MLP neurons of a small language model. Each row is named by its layer, matrix (gate and up: input weights; down: output weights) and neuron, and shows model dimensions 144-207. Each number is 128 + 32 x the weight over its row's rms, rounded and kept within 0 to 255. A neuron's up and down rows have the sign that makes its largest values positive.
After each neuron's rows, "fires on" lists the tokens most often at its 100 highest values on Wikipedia text that the model never trained on. A number after a token or word is its count.

L7.gate336 [155 115 183 113 158 175  80 172 183 180  92 106 152 154 147 187 141  81 129 146  94 164 120 105 178 125 126 114 186 149 147 168 135 137 112 130  92 120  67  48  96 108 156  74 114 153 159 104  71 147 175 127 138  97  98 169 102 121 116 143  82  69 132 125]
L7.up336 [164 103 132 131 112 129 143 151 112 183 105 136 180 136 137 112 110  60 161 138 106 107  81 145 188  45 114 143 100 226 117 190  73 156 149  90  82 141 142 113 191 120 125 148 103 120 117 135 130 135 162 161 106 186 161 142 173 103 125 155 112 131 207 102]
L7.down336 [137 135 103 142 136 129 174 159 121 144  66  92 151  83  68 104 164 140 127 174 117  96 167 168 124 119  98 157 149 106 171  88 176  62 126 126 116 114 115 132 133 116 165  91 186 120 112 111  94 109 146 143 187  90 158 169 128 185 105 140 172 142 117 112]
fires on: " and" 73, " &" 6, "\"" 4

L4.gate74 [101 115 127 154 154 135  92 118 187 127  91  87  91 113 132 108 151 169 188 141 108  71 148 147 106  81  92  87 167 146 128 123 103 146 124  86  78  92 156 120 175 141 112 145 134  98 109 113  77 117 123 152  52 153 120 152 122  47 110 144 157 114 175 124]
L4.up74 [158 123 142 153  36 111 127 168 162 119 140 213 151 122 214  94  92 129 142  67  82  92 145 130 124 149 185 162 110  76  98 145 131 134 122 117  97 178 125  66 194 174 156 167 157 115 142 103 137 105 109 135 149 163 108 226  87  93 125 130 132 117 121  96]
L4.down74 [150 157  85 180 149 117 114 126  70 112  62  98  76 117  94  70 132 178 100 108 156 113  94 153  99  69 142  66 109 193 130 164 142 169 132 158 136 158 158 114 128 155 123 157 108 171 123 125 116 171 112 162 119  88 120 107 121 110 162 143 158  63 182 122]
fires on: "'s" 49, "'" 24, "ers'" 8, "b" 8, "’s" 4

L5.gate648 [137  97 118 115 128 168 123  78 162 173 193  84 173  92 125 138 154  71 108 130 107 136 126 119  75 170 119 162 220  36 125 149  96 134 127 116 145 102 107  93 100 149 137 143 166 120  89 141 118 163 108 130 113 125 150  74 110 161 104 106 159 152 114 111]
L5.up648 [ 95  91 138 117 133 134 156 160 177 146 135  75 184  89 119 138 162  89 121 139 127 111  84  81 131  72  95 143 128 135 126  81 100  78 242 167 180 137  80 135 122 149 137 102 202 101  97 178 137 146 112 107 169 146 118  94 125 104 138 105 145 130  99 186]
L5.down648 [177 120 202 182  92 198  96 114 140 120 112 123 117 106 131  78 109  63 171 147 158 100 101 109 146 125  79 148  52 154 108  59 131  69 136 137  83 158 180 112 136  56 168 100 159 108 176 197 127 152 170 115 171  92  81 123 121 132 178 114 152 128 220  61]
fires on: "g" 23, "i" 14, "ig" 8, "din" 6

L7.gate10 [121 180 168 118  83  96 109 147 117 131 130 111  98 115  89 127 147 177 154 140 123 117 150 131 150  95 122  79  88 136 161 159 105 134 129 124 143 124 155  98 129 126 165 129 121 132 153 108  96  98 159 107 153 220  92 105 160 143 148 117 154  65  92 130]
L7.up10 [129 146 140 146 139 127 108 154 124 132 108 153  94  99 154 159 151 125 126 125 110 142 133 106 138 145  88 116  79  60 132 131 146 134 199 124 109 146 113  94 130 124 167 118 129  98 174 134 129 141 137 124 178 168 171  95 128 118 141 195 119 107 163 153]
L7.down10 [205  92 124 124  98  89 149 134 111 114 113  70 117 129 106 125 151 141 139 162 119 169 144 103 168 145 158 113 108 161 178 168 157 141 140  98 125 157  88 114 174 183 128 100 127 119 116 130 127 148 109 140 156 139 146  79 117  98  88 170 134 115 204  85]
fires on: "\n\n" 21, " comp" 15, "n" 10, "p" 9, "8" 6, "s" 4

L3.gate692 [123 133 126 135 134 118 137  76 161 138  95 151 138 177  88 109 171 150 148 181 170 114 125 116 156 119 177 135  98 137 100 170 101 135 147 156 158 151  98 112 174 126 145 136 118 107 155 144 160 136 138 117 147 154 177 162 107 173 107 138 126 123 162  73]
L3.up692 [153  69 113  90 127 119 116 103  97 106  38 137 112 143 127 137 187 130 103 148 110 145 163 194 149 117 133 146  89  89 122 203  91 143 116 144 163 165  77 172 157 127 138 172 149 101 119 155  93 144 116  75 150 124 132 175  96 179 131 107 135  99  70  90]
L3.down692 [121  71 123 142 162 103 135  83  87 139  67 146 108 105 126 163 125 117 111 111 128  85 151 145 181 110 156 128 140 162  93 124  82  93 113 126 145 139 134 116 134 122 158 121 121 119 167 132 117 164 152 126 120 140  88 133 170 120 132 140 137  99 162 107]
fires on: "\n" 78, "iss" 7, "\n\n" 5, " far" 5

L5.gate433 [119  95 143 122 125 147 101  75 110 159 102 148 185 157 185  97 162 133 135 156  40  65 124 175 199 148 139 112 157 148 153 170 123 138 147 137 138  92 131 133 134 161  88 118 100  64 120 187  68 153 107 127 164 161 159 182 165 174  99 132  85 154 120 151]
L5.up433 [148 141 128 135  87 135 165 194 103 116 162 133 112  94  84 148 177 128  80 191 188 136 161 150  84 110 132 105 120 122 131 119 171 148 150  57 113  82 118 164 176 107 150 133 168  91 154 141 100 104 183 135 116 143 112 116  92 130 143 113 165 140 118 137]
L5.down433 [128 131 153 131  78 128 123 101 135 123 130  94 102  96 134 141 115  93 159 109 155 115 173 103  96  80 177 138 139 143 172 127  74 126 139 164 129 114 151 163 126  70 137 101 121 164  94 208 132 130 135 130 139 137 131 158 104 119  78 117 161  78 173 128]
fires on: "ly" 28, "ally" 10, "ically" 6, " or" 5, " and" 5

L3.gate97 [109 144 162  98 114 113 107  92 140 125 146 179 114 134  94 127 128 128 106 159  91 160 175 105 152 138 144  79 174 142  99  64  64 147 126 161 151 144 131 112  64 150 126 159 121 109 174 112 161 115 112  91 104 171 142 159 135 165  99 113 139 111 109 204]
L3.up97 [133 139 106 166 193 135 108 151 138 186  73 116 153 117 114 121 145 139  64 115 147 109 138  93 148 127 134 158 107  99 119  89 121 167 106 100 157 125  65 152  93 140 190 129 111 185 104 146 120 125 122 129 119 175  82 118 107  58  98 153 114 130 135 136]
L3.down97 [126 138 123 138 126  96 100  81 108 119 190 175 122  80  61  84  89 163  94 110 140 125 109   0 120 112  94  88  94 105 138 143 127 114 105 112 127 145 167 111 120 144 170  62  85 104 149  80 102 142  75  89 148 124 142 100 135  99 110 133 187 124 136  93]
fires on: "isc" 18, " rec" 18, " disc" 17, " single" 9, " sec" 7, " prec" 7

L4.gate448 [198 137 175  90 152  84  96 121  79 137 128 115 119  98 180  97 144 118 146 157  98 152 116 165 104  85  59 186 153  88 134 151 145  91 123  89 137 157 135  86 161 122  54 108 147 120 163 108 160 116 177 133  96 109 135 167 188 205 122  75 140 175 112 140]
L4.up448 [158 158 121  61  98  78  94 118 113  94 156 136 133 131 132  91 108 178 108 117 161 171 186 142  98  70  35 107 149  90 146  72 170 129 164  87 147 142 187  97 137 164 101 140 109 101 105 156 160 109 120 124 111 119 170  96 164 135 120  96 141 145 172 166]
L4.down448 [142 117  89  78 171 147 131 185 139 172 110 119 125 118 157 130 114 157  89  88 137 150  92  87 155 201  92  98 157 107 133 132 101 125  68 149 137 164 166 116 162 149 170 152 142  93 147  59 143 145  63 104 101 129 141 139 157 141 100 134 131 189 144 133]
fires on: ":" 20, " was" 9, ", including" 8, " include" 6, " including" 5, " like" 5

L4.gate133 [126 155 135 109 122 147 135 131 105 116  73 178 134 146 118 137 149  94 139 110 120 127 138 181 131 104 135 116 172 150 110  94  93 110  98 192 203 163 110 102 109 127 155 179 129 169 114 103  87 126 166 130 131 173 124 179 183 179 145 131 167 146 187  87]
L4.up133 [ 87  82 119 135  72 156  89 114 135  57 162 108 134 107  61  87 139 136 109 156  76 170 126 159 122 165 146 130 145 129 130 112  28 184 120 122 187 151  95 175 134 166 145 139  93 130 147 126  68 109  80 111 151 139 127 108 180 124 103 158 140 139 124 150]
L4.down133 [109 131 198 157 127  93 138  54 155  99 147 168  74  98 113 159  61 142 189  93  51  91 115 147 173  57 122 112 184 127 145 143  89 231 139 142 129 126 118 124  93 160 145 105 135 132 121 167 101 116  97  92 170 146 146 135 116 133  82 110 123 138 149 149]
fires on: "\n" 19, "'" 15, "er" 6, "\n\n" 6, " -" 6

L4.gate31 [110 129 152 169 112  45 153 148  88 121 115 181 123 123  88 117 146 127 114 171 131 113 125 120 100  98  75 193 150  88 104 106 109  87 125 130 108 194 114 126 196 122 152 138  70 138 125 111  95 118 141 157 143 136 120 136 132 139 125  85 102 144 129 104]
L4.up31 [ 78  99 123 127 159 126 163 190  83 156 128 171 101 128  79 120 100 127  78 171  75 163 110  91  34  90  89 135 131  90 114 113 159 165 112  94 130 134 108 123 190  86 144  90 139 199 101 136 132 126 103 144 178  91 103 114 137 120 100 130  82 178  94 123]
L4.down31 [ 71 165 115 133  94 167 152 155 127 157 117 143 137 124  66  79 127 154 140 120 116 177  79  94 131 142 184 128 132 161 112 127 149 169  96  65 129 173 168 153 112  83 163  83 136  68 135 168 128 140 138 140 155 139 134 141 131 136 117 118  90 143  66 169]
fires on: " All" 25, "op" 19, "ust" 12, "All" 7, "iss" 6, "ph" 6

L7.gate509 [ 45 130 161  79 124 102 103 172 132  87 134 154 120 136  54 185 115 177  93 153 120 165 128 126 168 144  90 118 124 173 119 110 138 158 118  97 127 128 107 126 105 134 152 138 123 127  95 172 136 141 150  47 117 127 123 126 120 101 116 164 212  75 111 145]
L7.up509 [ 93  99 126 107 177 114 125 131 159 138 118 123 117 142  72 115 197 146  60 135 151 109 156  82 106 117  99  78  94 130 137 154  86 151 165  64 133 135 135 104  90 176 172  86 125 122 125  81 118  69 152 156  78 116 171 109 125  80  72 155 151  94 168 102]
L7.down509 [124 168 131 203 140 140 175 129 148 122 108 148 142 131 101 100 139  95 127 156 122 164 144 123 114 113 170 108 113 138 142 164 190 153 169 117 193 119  89 102 170 103 143 120 167 172 114 148 156 143  49 144 207 123 136  95 116 140 167 116 216 110 152 112]
fires on: " c" 28, " acc" 15, "c" 9, " rec" 8, "isc" 5

L3.gate363 [130 171 141 136 185 124 151  84  93 166 143 113 154 129 151 130 200 141 116 166 114 104 173  96  92  90  73 201 170  72 177 150 132 145 133 127 112 168 107 121 165 109  96 157 165  93  94 109 137 125 167 141  94 118 156  66 121 190  86 118 181 146 167  74]
L3.up363 [182 154 109 140 158  94  88 100  98 158  96 124 137  81 124 124 159 112 100 128 108 164 175 124 161 138 101 128 172  95 167 157 129 123 124 132  70 144 113  58  95 146  78 169 161 116  83 179 132 129 103 133  86  53 134  74 109 149  92  82 189 119 134  74]
L3.down363 [101  72  82  98 172  92 169 139 158 184 133 193 107 124 160 121 163 168  77  41 114 131  88 107 120 122 156 129 132 144 173 135 133 152 136 173  56 134 101 127 158 119 148 133 164 160 128  59 118  67 147 142  63 129 146 135 166 127 167  83 148 120 139 116]
fires on: " included" 27, ", including" 18, " include" 10, " including" 7, "g." 6

L5.gate459 [ 89 140  93 171 123 150 111  94 107 137 113 111 164 144  96 103 153 160 153 117  87 125  95  98 129  92 171 117 137  84 158 122 136  71 103 131 169 115 123 124 163 177 134 103 172 185 107  84 158 141 101 153 132 213  82 143 140 131 167  83 139  62  85 118]
L5.up459 [180 131 118 163 112  69 116  70 116 102  83 179  99 117 115 195 153 168 165 115 157 110 108 120 145 126 117  74 102 138 119 149 139 115 132 147 101 125 102 122 135 164 144 130 130 144 132 104 138 146  59 139 169 142 173 157  87 146  58 191 142  98  12 110]
L5.down459 [121 150 102 114 129 124 115  99 104 115  89  51 129 156  69 115  97 145 109 144 154 151  78 144 152 112  97  98  96 193 147 130 105 174 112 169 141 108  85  44 119 124 145  88 145 115 159 123  87 163 121 143 133 213 110 133 138 128 127  73 115 104 116  97]
fires on: "\n" 68, "p" 6

L7.gate287 [ 95  95 114 158  94 145  71 128 164 132 188 165 150 105 187  95 108  97 143 136 145 151  94 103  95 131 106 196 231 154 157 102 147  64 162  43 185 130 136 137 130 136 127 159 134 101 163  99 100 188 125 135 107 116 116 106 199 150 142 132 143 166 103  90]
L7.up287 [153 128  83 180 124  87 114 169 113 107  98 136 111 112 164 126  95 116 150 147 144 176 105 106 159 146 148  95 155 124 100 116 101 158 129 121 130 123 155  93 135 153 150 124 142 144  88 154 149 143  91  98 125 117 130 112 185 145 131 143 128  81  70 158]
L7.down287 [ 86 146 131 156 116  83 109 123 110 121 106  92  68 149 134 116 102 164 123 107 159 168 111 162 153 148 102 124 161 176 107 118 166 128 174 106 141 101 103 165 140 142 147 111 142 120 155 220 164 148 105 170 136 134 159 134  98 183 183 142 149 141 125 145]
fires on: "2" 46, "1" 16, "f" 13, "ed" 4

L3.gate201 [133 118 193 115 147 163 158 128 137 150 161  98 116 116 150 136 116 153 139  84 107 118 147 159 116 187 125 119 161 162 153  76 102 125 152 101  76 199 227  93 156 147  84 177 158  78 146 110 101 105 132 181  69 151 109  83 146 115  72  74 115 187  69 154]
L3.up201 [147 117 221 108 112 151 128 130 115 146 188  93 147 133 149  93 123 139 142  93  98 139 168 105  50 121  90 122 145 135 117  65 130 112 210 110 182 105  85 101 121 144 139 120  90 120 116 142 114  77 169 141 123  99  77  79 179 141  72  99 120 171  90 140]
L3.down201 [112  94 146 187 129 147 174 167  63 161  93 130 112 120  96 136 180 173 113 140 118  79 113 130 131 118  82  65  93 118 139 124 109  96  86 134  94 145 156 181 152 101 168 131 150 146 170 123 143 145 144  98 114 116 133 101 104  88 141  84 132 145 165 123]
fires on: "o" 34, "io" 16, "i" 8, "ig" 7, "ang" 4, "ot" 4

L5.gate576 [141 148 153 145 150 194 119  81  94 120 164 148  91 144 135  77 124 145 166 144 124 100  98 154 139 162 157 121 196 138  70 117 102 140 112 108 104  76 141 190  74 179 128 137 125 136  68  94 138 203 116 165 107 102 144 137 188  77 100 124 100 103 144 118]
L5.up576 [135  88 130 104  92 143  44 130 141 125 185  98 122 130 155 141  97 108 149 133 178 177  60 114 131 129 162  95 143 112 135 152 138 106 151 131 109  88  96  89 124  68  95 169 142 151 139 154  59 157  75 175  97 108 152 125  96 110 116 101 160 107 118 144]
L5.down576 [138 118 112 154  50 135  75 133 141 138  96 105 117  96 111  96 115  78  67 128 120 160 121 135 151  93 109 157 107 105 136  82 159 111 125 135 180 171 103 105 155 127 147 198 153 105  92 173 142 135 138 113 126 139  79 115 149 160 154 137 129  96 122 115]
fires on: "ct" 13, "ist" 12, "ic" 11, "e" 8, "ber" 7, "ac" 6

L3.gate472 [127  73 152 173 105 147 150 157  46 117 105 101 149 113 165 186 166 163 106 157 161 102 153 128  83 103 113 111 124  97 121  65 138 135 164  97  90 134 168  94 154  90 140 117 120 137  77 116 123 164 101 122 150 149 100 111 116 172 136 144 139  94 103  71]
L3.up472 [167 115  83  78  90 170 146 149 150  84 122 112 132 132 122 111 106 120 177  83 152 170  93 143 159  86  67 104 136  99 115 137 124 120 142 188 106 193 175 150 136 122 124 177 132 102 105 153 148 131 144 146 119 128 192 122 147 134  70 118 123 164 140 120]
L3.down472 [102 121 113 138 118 128  99 152 138 162 119  62 130 111 143 125 121 166 104 104 141 133 174 128 167  92  82 168 147 104  94 104 113 155 125 142 168 149 158 165  72 156 130  89 140 179 130  95 117 167 187 121 110 171 104 102  78 129 119 105 135 140 107 188]
fires on: " \"" 31, " | \"" 24, " “" 11, "\n\n" 7, ": \"" 7, " as \"" 6

L3.gate492 [166 102 118  85 125 166 101 150 107 190 172 108 155 105  67 137 156 163 124 154 185  74 110  93 105 161  65 140 111 103 163 138 194 157 103 190 175 151 125  69  84  93  97 133 136 135 168 149  70 156  95 114 176  73 120 105 193 117 160  62 139 132 118 127]
L3.up492 [136 105 118  90 135 118 136 149 123 184 186  62 112  79 147 116 118 108 156 112 138 157 147 141 126 149 115 134  65 142 115 111 146 132  84 129 161 134  86 128  94 134 110 198 131 151 116 150  85 114 106 101 154  85 101 131  99 201 153 127 176 150 162 127]
L3.down492 [120 116 125  95 115 118  94 143 105 134 113 147  93 153 113 147  85 113 123  91 161 150 199 175 179  82 131  86 144 159 119 144 182  96 186 129 161  83 127 128 110 172 139  90 187  71 104 127 128 131 127  84 108 162 114 123 155 175 152 100 116 133 124 127]
fires on: " National" 18, "amil" 12, "ational" 9, " direct" 9, " % | ±% |" 7

L4.gate570 [ 99 168  85 125 142 169 172 178 114 125 122 101 140  72 194 118 188 105 131 124 147 150  99 113 159 115 119 157 108 112 126  90 149  61 101 124 114  98 177  99 124 179 131 124  83 180 114 122 139 146 129 146 158 165  39 175 109  80 113 103 195 100 168 151]
L4.up570 [137 146 123 119 112 113 151  94 114 131 102 136  81 134 136 116  73  85 204 118 161 156 131 183 108 119  77 140 132 114 111 173 107  80 129 109  56 118 164 123 140 136 131  94  87 143 125 223  71 175 133 101 151 147 151 103  71 103  76 116 134 117 103 135]
L4.down570 [163  85 120 151  74 125 109 151 132 106 135  95  83  47  32 117 102  76 122 141 156 100 161 123 116 127  87 117 108 136 109 110  78 124 191 137 130 120 148 101 162 104 179  76 124 175 119 135 132 127 140 134 164 158 123 114 148 105 126 103  69  63 198 102]
fires on: "\n\n" 33, "ag" 10, "ust" 7, "arl" 6, "arn" 6, "\n" 5

L7.gate362 [ 91 188 115 119 162 152 135 177 157 157 161 111 107  78 153 130  92  70 157 180 121  99 112  82 161 128  90 141 137 112 151  94 135 187 134 121 140  70  86  73 103 131 166 139 104 199 149 153 151 103  97 136  74 146 158 102 126  88 180 163  90 111 149 126]
L7.up362 [100  88 107 134 118 102 152 172 105 139 144 115 124 101  83 137 145 121 146 113 122 153 136 182 199 110  90 192 140 108 136 154 109 148 161 134 115 143 117 131 143 130  90 170 156 171 127 127 142  92 107 169 141 166 145 132 171 122  59 172 126 111 150  52]
L7.down362 [177 103 142  78 142 125 144 136 142  67  88 137 160 111 106 177 179 140 144 187 130 151 159 151 135 135  66 143 144 137 155 124 105 172  96 123 145  76 147 113 105 139 161 137 167 142 189 101  84 180  43 105 125 106 118 124 196 128 177 120 127 136 171 128]
fires on: " " 13, " to " 10, " on " 7, ", " 7, " and " 7, " the " 6

L7.gate151 [171 107 101 122 169 144 106 108 108 133 147  95 125 142 149 178  97 112 121 178  73 146 139 109 119  61 128 168 208 123 117 176 105  91 120 117 113 141 172 104 164 165 100 128 130 139 128 127  46 101  96  60 132  94  83 117 156 159 137 136 157 164 128 142]
L7.up151 [203  22  99 130 125 130 115 175  95 137 133 158 123  82 121 146  90 121 190 127 165 166 122 150 105 113  78 121 176 170  94 121  95 144 113 124  88 162 179  81 140 144 127 128 143 109 121 123  65 155  98 133 134 148  92 130 162 111 138  92 161 119 128 110]
L7.down151 [173 139  91 129 108 130 151 142 138 140 155 118 171  92 123 148  74 126  92 183 144 143 104 135  93 100 128 124 194 142 150 144 138  86 158  98 160 114 171 114 105 155 148 185 126 156 147 114 104 161 111 124 117  51 119  74 108  82 119 133 100 119 111 110]
fires on: "1" 16, " the " 14, "2" 9, " over" 8, "Over" 5

L3.gate586 [ 91 129 108  77 127 154 169 150 152 152 130 117  98  90 100 103 104 113 160  82 147 164  68 136 116 126 166 117  90 119  96 101 101 137  92 115 142  61 104 141 165 123 143 148 149 178 149 108 199 117 128 197  75 116 172 138 121  12 149  70 185 168 125 122]
L3.up586 [ 91  72 117 152 118 123  94 152 164 145  63 140 115 128 195  83 111 168 114 118 141  70  56 119  82  95 105 107 119  64 101 108 123 131 189 123 101 130 160  82 158 131  85 123 140 133 131  73 142 126 131 210 121 121 120 190 148 124  96 135 214 128 114 128]
L3.down586 [141 110 109 190 119 152 115 138 131 122 164 192 131  45  98 139 127  96 138 162  52 179 127 131  72 142 126 162 108  93  90 100 113 157 118  83 147 127  96 172 142 133 142 101 149 172 114 150 136 125  67  72 118 168 182 122 125 107 105 195 139 128 147 167]
fires on: "c" 25, "ist" 10, "is" 7, "sc" 5, "asc" 4, "ac" 4

L3.gate638 [148 112 146 113 122 106 123 162 109 100  66 137 112  55 167 100 159 113  90 166 147 137 132  54 109  95  70  86 117 138 140  90 107  65 200 131  82 118 144 129 176 145  77 149 143 135 146 168 166 110 127 124 137 135 144 121 116 117 135 155 138  86 116 129]
L3.up638 [112 185 131  99  79 143 117 125 142  95  73 167 146 112 118  84 108 186 104 108 121 116 119 140 101 114 150  52 145  90 110 117 165 170 173 106 116 102 115 113 166 163  87 127 136 106 168 194 149 141 160 110 163 109 124  30 145  64 110 161 102 105  79 167]
L3.down638 [167 158  94 145 143 190  84 149  95 168 112 122 147 121 104 168  91 125 111  85  99 160  89 116 104 159 119 140 139 137 121 169  98 154 161 146 132 138 161 168 134 173 177 139 134 150 114 168  94 194 232  92 148 146 131  78 200  89 123 151 185 135 104 128]
fires on: "w" 20, "n" 16, " sm" 10, " sw" 9, " qu" 9, "ew" 7

L3.gate244 [160 113 142 114  90 174 141 124 121  96  93 139 144 131 145 130  98 170 101 164 157  95 185 168 121  87 108 172 117 111  98 103 139 171 150 191 124 108 139 119 138 140 177 126  65 171 129 140 181 138 138 124  77 145 116 186 123 170 101 189 134 113 126  93]
L3.up244 [ 85 107  83 161 217 139 209 106  98 152 101  76 149 136 156 101 110 102 108 140 117 131 160 105 103 109 151 190 100 109  78 117 149  60 154  96 180 104 148 110 106 107 120 107 105 205 112  70 134 133 174 120 104  75 129 137 119 147 119 147  86 155 139 159]
L3.down244 [162  95 123 108 111  86 126  88 132 168 112  87 187  73 102 171 105 155 161 115  91  54  81 139 123  79 137 109 162 119 127 141 111 169  93 116 105 123 204 157 130 180  87 151 160 116 128 127 173 135 110 126 194 164 150 150 123 114 131 111  74 114  57 144]
fires on: "ation" 17, "hen" 13, "art" 13, "iss" 7, "op" 6

L5.gate141 [110 133 106 114 141 128 136 128 158  33 131 132 165  59 102 114  86 147 160 117 133 183 199 132 141 141 179 150 134 165  72 154 155 119 118  77  91 103 151  98 190 123  58 145 125 105 113 116 137 142 102 148  92 101 173 117  95 164 154  85 173 126 164 147]
L5.up141 [137 147 170 207 134 119 121 191 135 132 163 136 104 141 176  86 101 115 149 157  98 167 149 125  94 107 211 150 133 150 142 136 144 106 181 111 133 195 138 118 132  97  74 108 111 111 124 158  92 137 199 136 146 153 109 133 178 125 124 142 171 152 156 145]
L5.down141 [158 103  78 126 178 201  99 105 150 122  73 142 141 118 110 144 120 133  97 120 116 114 123 121 142 190  98  92 146 181 139 119 115 159  84  82 103 137 140 144 204 139 188 135 152 128  91 151 108 162 124 114 160 141 155 108 132 149 158 127 182  80 113 174]
fires on: "\n\n" 38, " ret" 10, "fl" 7, "enc" 6, " repl" 4, " enc" 4

L3.gate205 [188 181 136 132 149 116 153 146 106 114  85  51 120 137 206 134 140 127 116 148 164 152 185 104 136 137 111 109 152 166  39 113 121 148 148 101 110  82 144 112 116 117 114 119  96 149 110  82 117 103 109 189 120 137 148  89 127 130 144 112 172 168 169 148]
L3.up205 [100 146 149  98 129  89 178 119 158  99 128  87  99  95 119 115 162 150 122 128 188 149 116  93 100 140 188 124 177 128 120 170 137 124 112  89  51  88 159 154  85 124 164  97 129 130 130 129 178 129 104 172 116 150  98  74 128 118 143  89 202 129 184 124]
L3.down205 [168 127 105 135 126 149 107 153  72 159  15 137 104 122 145 100 119 126 115 101 120 190 189  93 167 146 117 122 133 195 101 189 136 146 115 105 221 106 145 129 183 145 118 148 175  38 115 128 112 164 126 131 116 112 159  65  94 154 155 138 119 146  98 132]
fires on: "\n\n" 38, " married" 9, "andidate | Votes |" 4

L7.gate692 [130 128 134 155 146 126 121 128 143 155 168 119 145 136 161 112  85 145 142  86 115 136 139 101 140 164 100 150 145 145 135  92 139  98 132 139 147 127 212 178 151 127  83 136 127 114  93 139 102 118  45 187 165  99 124 174 185 141  91 164  68 153 128 106]
L7.up692 [155 158 105 137 112 183 177 102 150 115 163 147 129 134  91 124 135  87  77 118 148 107 109 147 141 163 155 131 104 177  89 178 105 152 113 206 100 111  96 127 103 125 168  88 103 152 103  82 109 132 167 171 113 153 161 185 136 112 100 154 132 126 123 112]
L7.down692 [139 143 142 142 148  73 152 134 159 136 158 115 119  93  72 179  49 108 133 149 152 106 146 151 132  81  96 130 143 115  80 147 168 115 120  96 148 155 167  92  98 110  82 147 121  74 115 134  76 107 119  99  96 170 111 120 105 115 109 157 129 165 148 163]
fires on: " | " 65, "h" 12

L3.gate324 [108 145 135 132 130  94 140 171 165 114 119 153 199 124  84 115 133 109 142 100 122 145  69 109 105  77 112 146  77 105 162  88 144 112 157 169 132  95 103 100  68  87 115 140  86 117 183 170 146 102 118 141 101 139 130 157  78 181  20 119 136 128 141 174]
L3.up324 [113 156 140 130 125 147 123 157 113 112 140  92  95 156 190 148 169 146 135 113 122 127 121 171 109 144 110  78 119  65 155 128  92 128 118 141 152  64 127 172 122  81 140 134 218  58 143 184 101 134 177 129 136 139 115 178 118 117 104 125  99 153 101 137]
L3.down324 [137 178 139 149 123 113 115 136 144 152 183 117 133 174 174 136 131  95 120 113 161 186 124 120 133 111  63  95 108 114 152 176 118 132 118 126 207 125 180 174  57 141 101 130 161  99 107 169 110  99 132  76 110 174 160 120 104 113 131 128 145 161 135 178]
fires on: " micro" 19, "iro" 16, " Pro" 9, "icro" 7, "ron" 7

L3.gate158 [ 61 173 122 119 212 105 106 178 147 124 157 113 109 178 159 170 105 170 172 102 126 109 139 136 161 128 116 182 134 172 119  76 146 155 144 116  98 123 173 125 186 129 134 138 150 188  95 156 155 150 163 113 111 109 121 137 113 130 186 132 156 111  97 142]
L3.up158 [126 172 128 166 159  75  92 137 169  77 122 111 106 163 184 146  95 117  89 119 114 109 120  95 132 145  82 170 148 169 188 208  70  57 149 212  97 157  82 121 127 154 136 137 105 184 145 139 105 114 167 111 149  85 149 114 108 104 120 173 106 112 135 102]
L3.down158 [178  82 123 119 169 102 145 150 108 153 167 122 160 140 164 108 151 203 129  87 120 116 136 113 130 136 139 113 152 109 116 122  94 143 109 109  69 174 119 122 151 171 135  92 154 169 152 179 144 153  74 129 100 188  95 177 163 166  67 150 131 134 108 104]
fires on: " no" 22, "om" 11, "achel" 6, " No" 6, " a" 6

L3.gate535 [137 133 185 189 150 180 144 163 161  89 126 120 148 120 125 159 172 105 100 126 149  92 131  90 151 113  95 133 201 117 159 146 149 184 103 151 112 156 169 128 146 127  75  27 106 124  93  94 124 120 145 165 133 109 166 130 120 204  62 148 130 140  84 107]
L3.up535 [ 61 156 115 101 110 129  97 170 127 124  95 113  93 110 146 130 114 147 157 120  95 155 147 120 127 166  85  87 113  90 130 101 193 181 122 164 146 149 111 124 155 118  99 162 133 126 148 144 132 157  98 117 116 154  79  79 164 111 112 138 196 131 117 124]
L3.down535 [131  86 155 100 138 101 140  99 145 132 111  75 102 173 138 128  86 156  93 100 146 172 165 127 140  75 142 162 137 137 139 147 102 143 125 109  85 104 126  83 166 153  78 115 195 132 157 184 119 132 128  94 199 118 116 181 120  81 172 108 121  34 159 165]
fires on: "\n\n" 82, "ot" 4, "==P" 4

L4.gate408 [154 156 111 141  78 135 145 163  99 182  81 142 136 102 159 103 163 157 176 160  53 132  79 173 133  93 139 180 115 143 167 165 194 141 119  99 114 133 142 130 106 147 124 141  79 111 179 137  83 138 195 164 111 171 122  72 138 175 124  91 158 134  65 160]
L4.up408 [157  96 107 107 108 184 139 132 136 136 150  85 128 130  76 131 127 107 117 167  87  61 120 145 153  99 123 164 139 119  96 187 136 137 132  96 143  73  67 102 112 124 142 166  82 129 193 115 147  96 137 171 102 149 125  98 104 165 154 101 146 126 111 151]
L4.down408 [137 120  97 122 138 154 158 116  97 100 129 169 132  90 131 163  89 104 122 107 114  75 115 199 162  76 178 187 119 113 168 147 141  99 123 106  89 111 105 145 119 108 175  86 124 144 179 146  94 126 119 121  83 161 102 118 149 168 163 164 102 129 155 143]
fires on: "ly" 32, "ally" 11, " directly" 6, "ately" 6, " newly" 5

L3.gate214 [107 153 147  70 138 122 104 135 189 143  90  89 118 155 124 165 149  98 135 147  98 135  84 141 167 175 126 141  91 164  78  90 132 126 112 103  91 149 104  82  96 143 168 133  56 132  88  74 133 135 163  85 150 129 126  88 112 161 125  37 154 136 142 125]
L3.up214 [174 169 119 116  60 106  73  96 165 178 124  68 147 138  80 127 163 159 163 142 141  93 119 182 135 117 122 152 122 220 152 120  74 106 112 123 163 123 112 113 131 120 121 120  91  98 161 134  84 134 148 165 108  73 114 212 104 147  90  79 127 118  97 111]
L3.down214 [127 137 166  88 134 125  77 152 185  90 108 142 176  93 143 147  73 151 189 125  98 139 127 123 208 187 160  92 129 166 148 133 187  98  88 117 141 179 160 103 132 106 156 108 103 178 126 134 134 106 169 124 107 128 149 159 113 128 129 125 102  45  92 106]
fires on: "\"" 55, ")" 18, "s\"" 6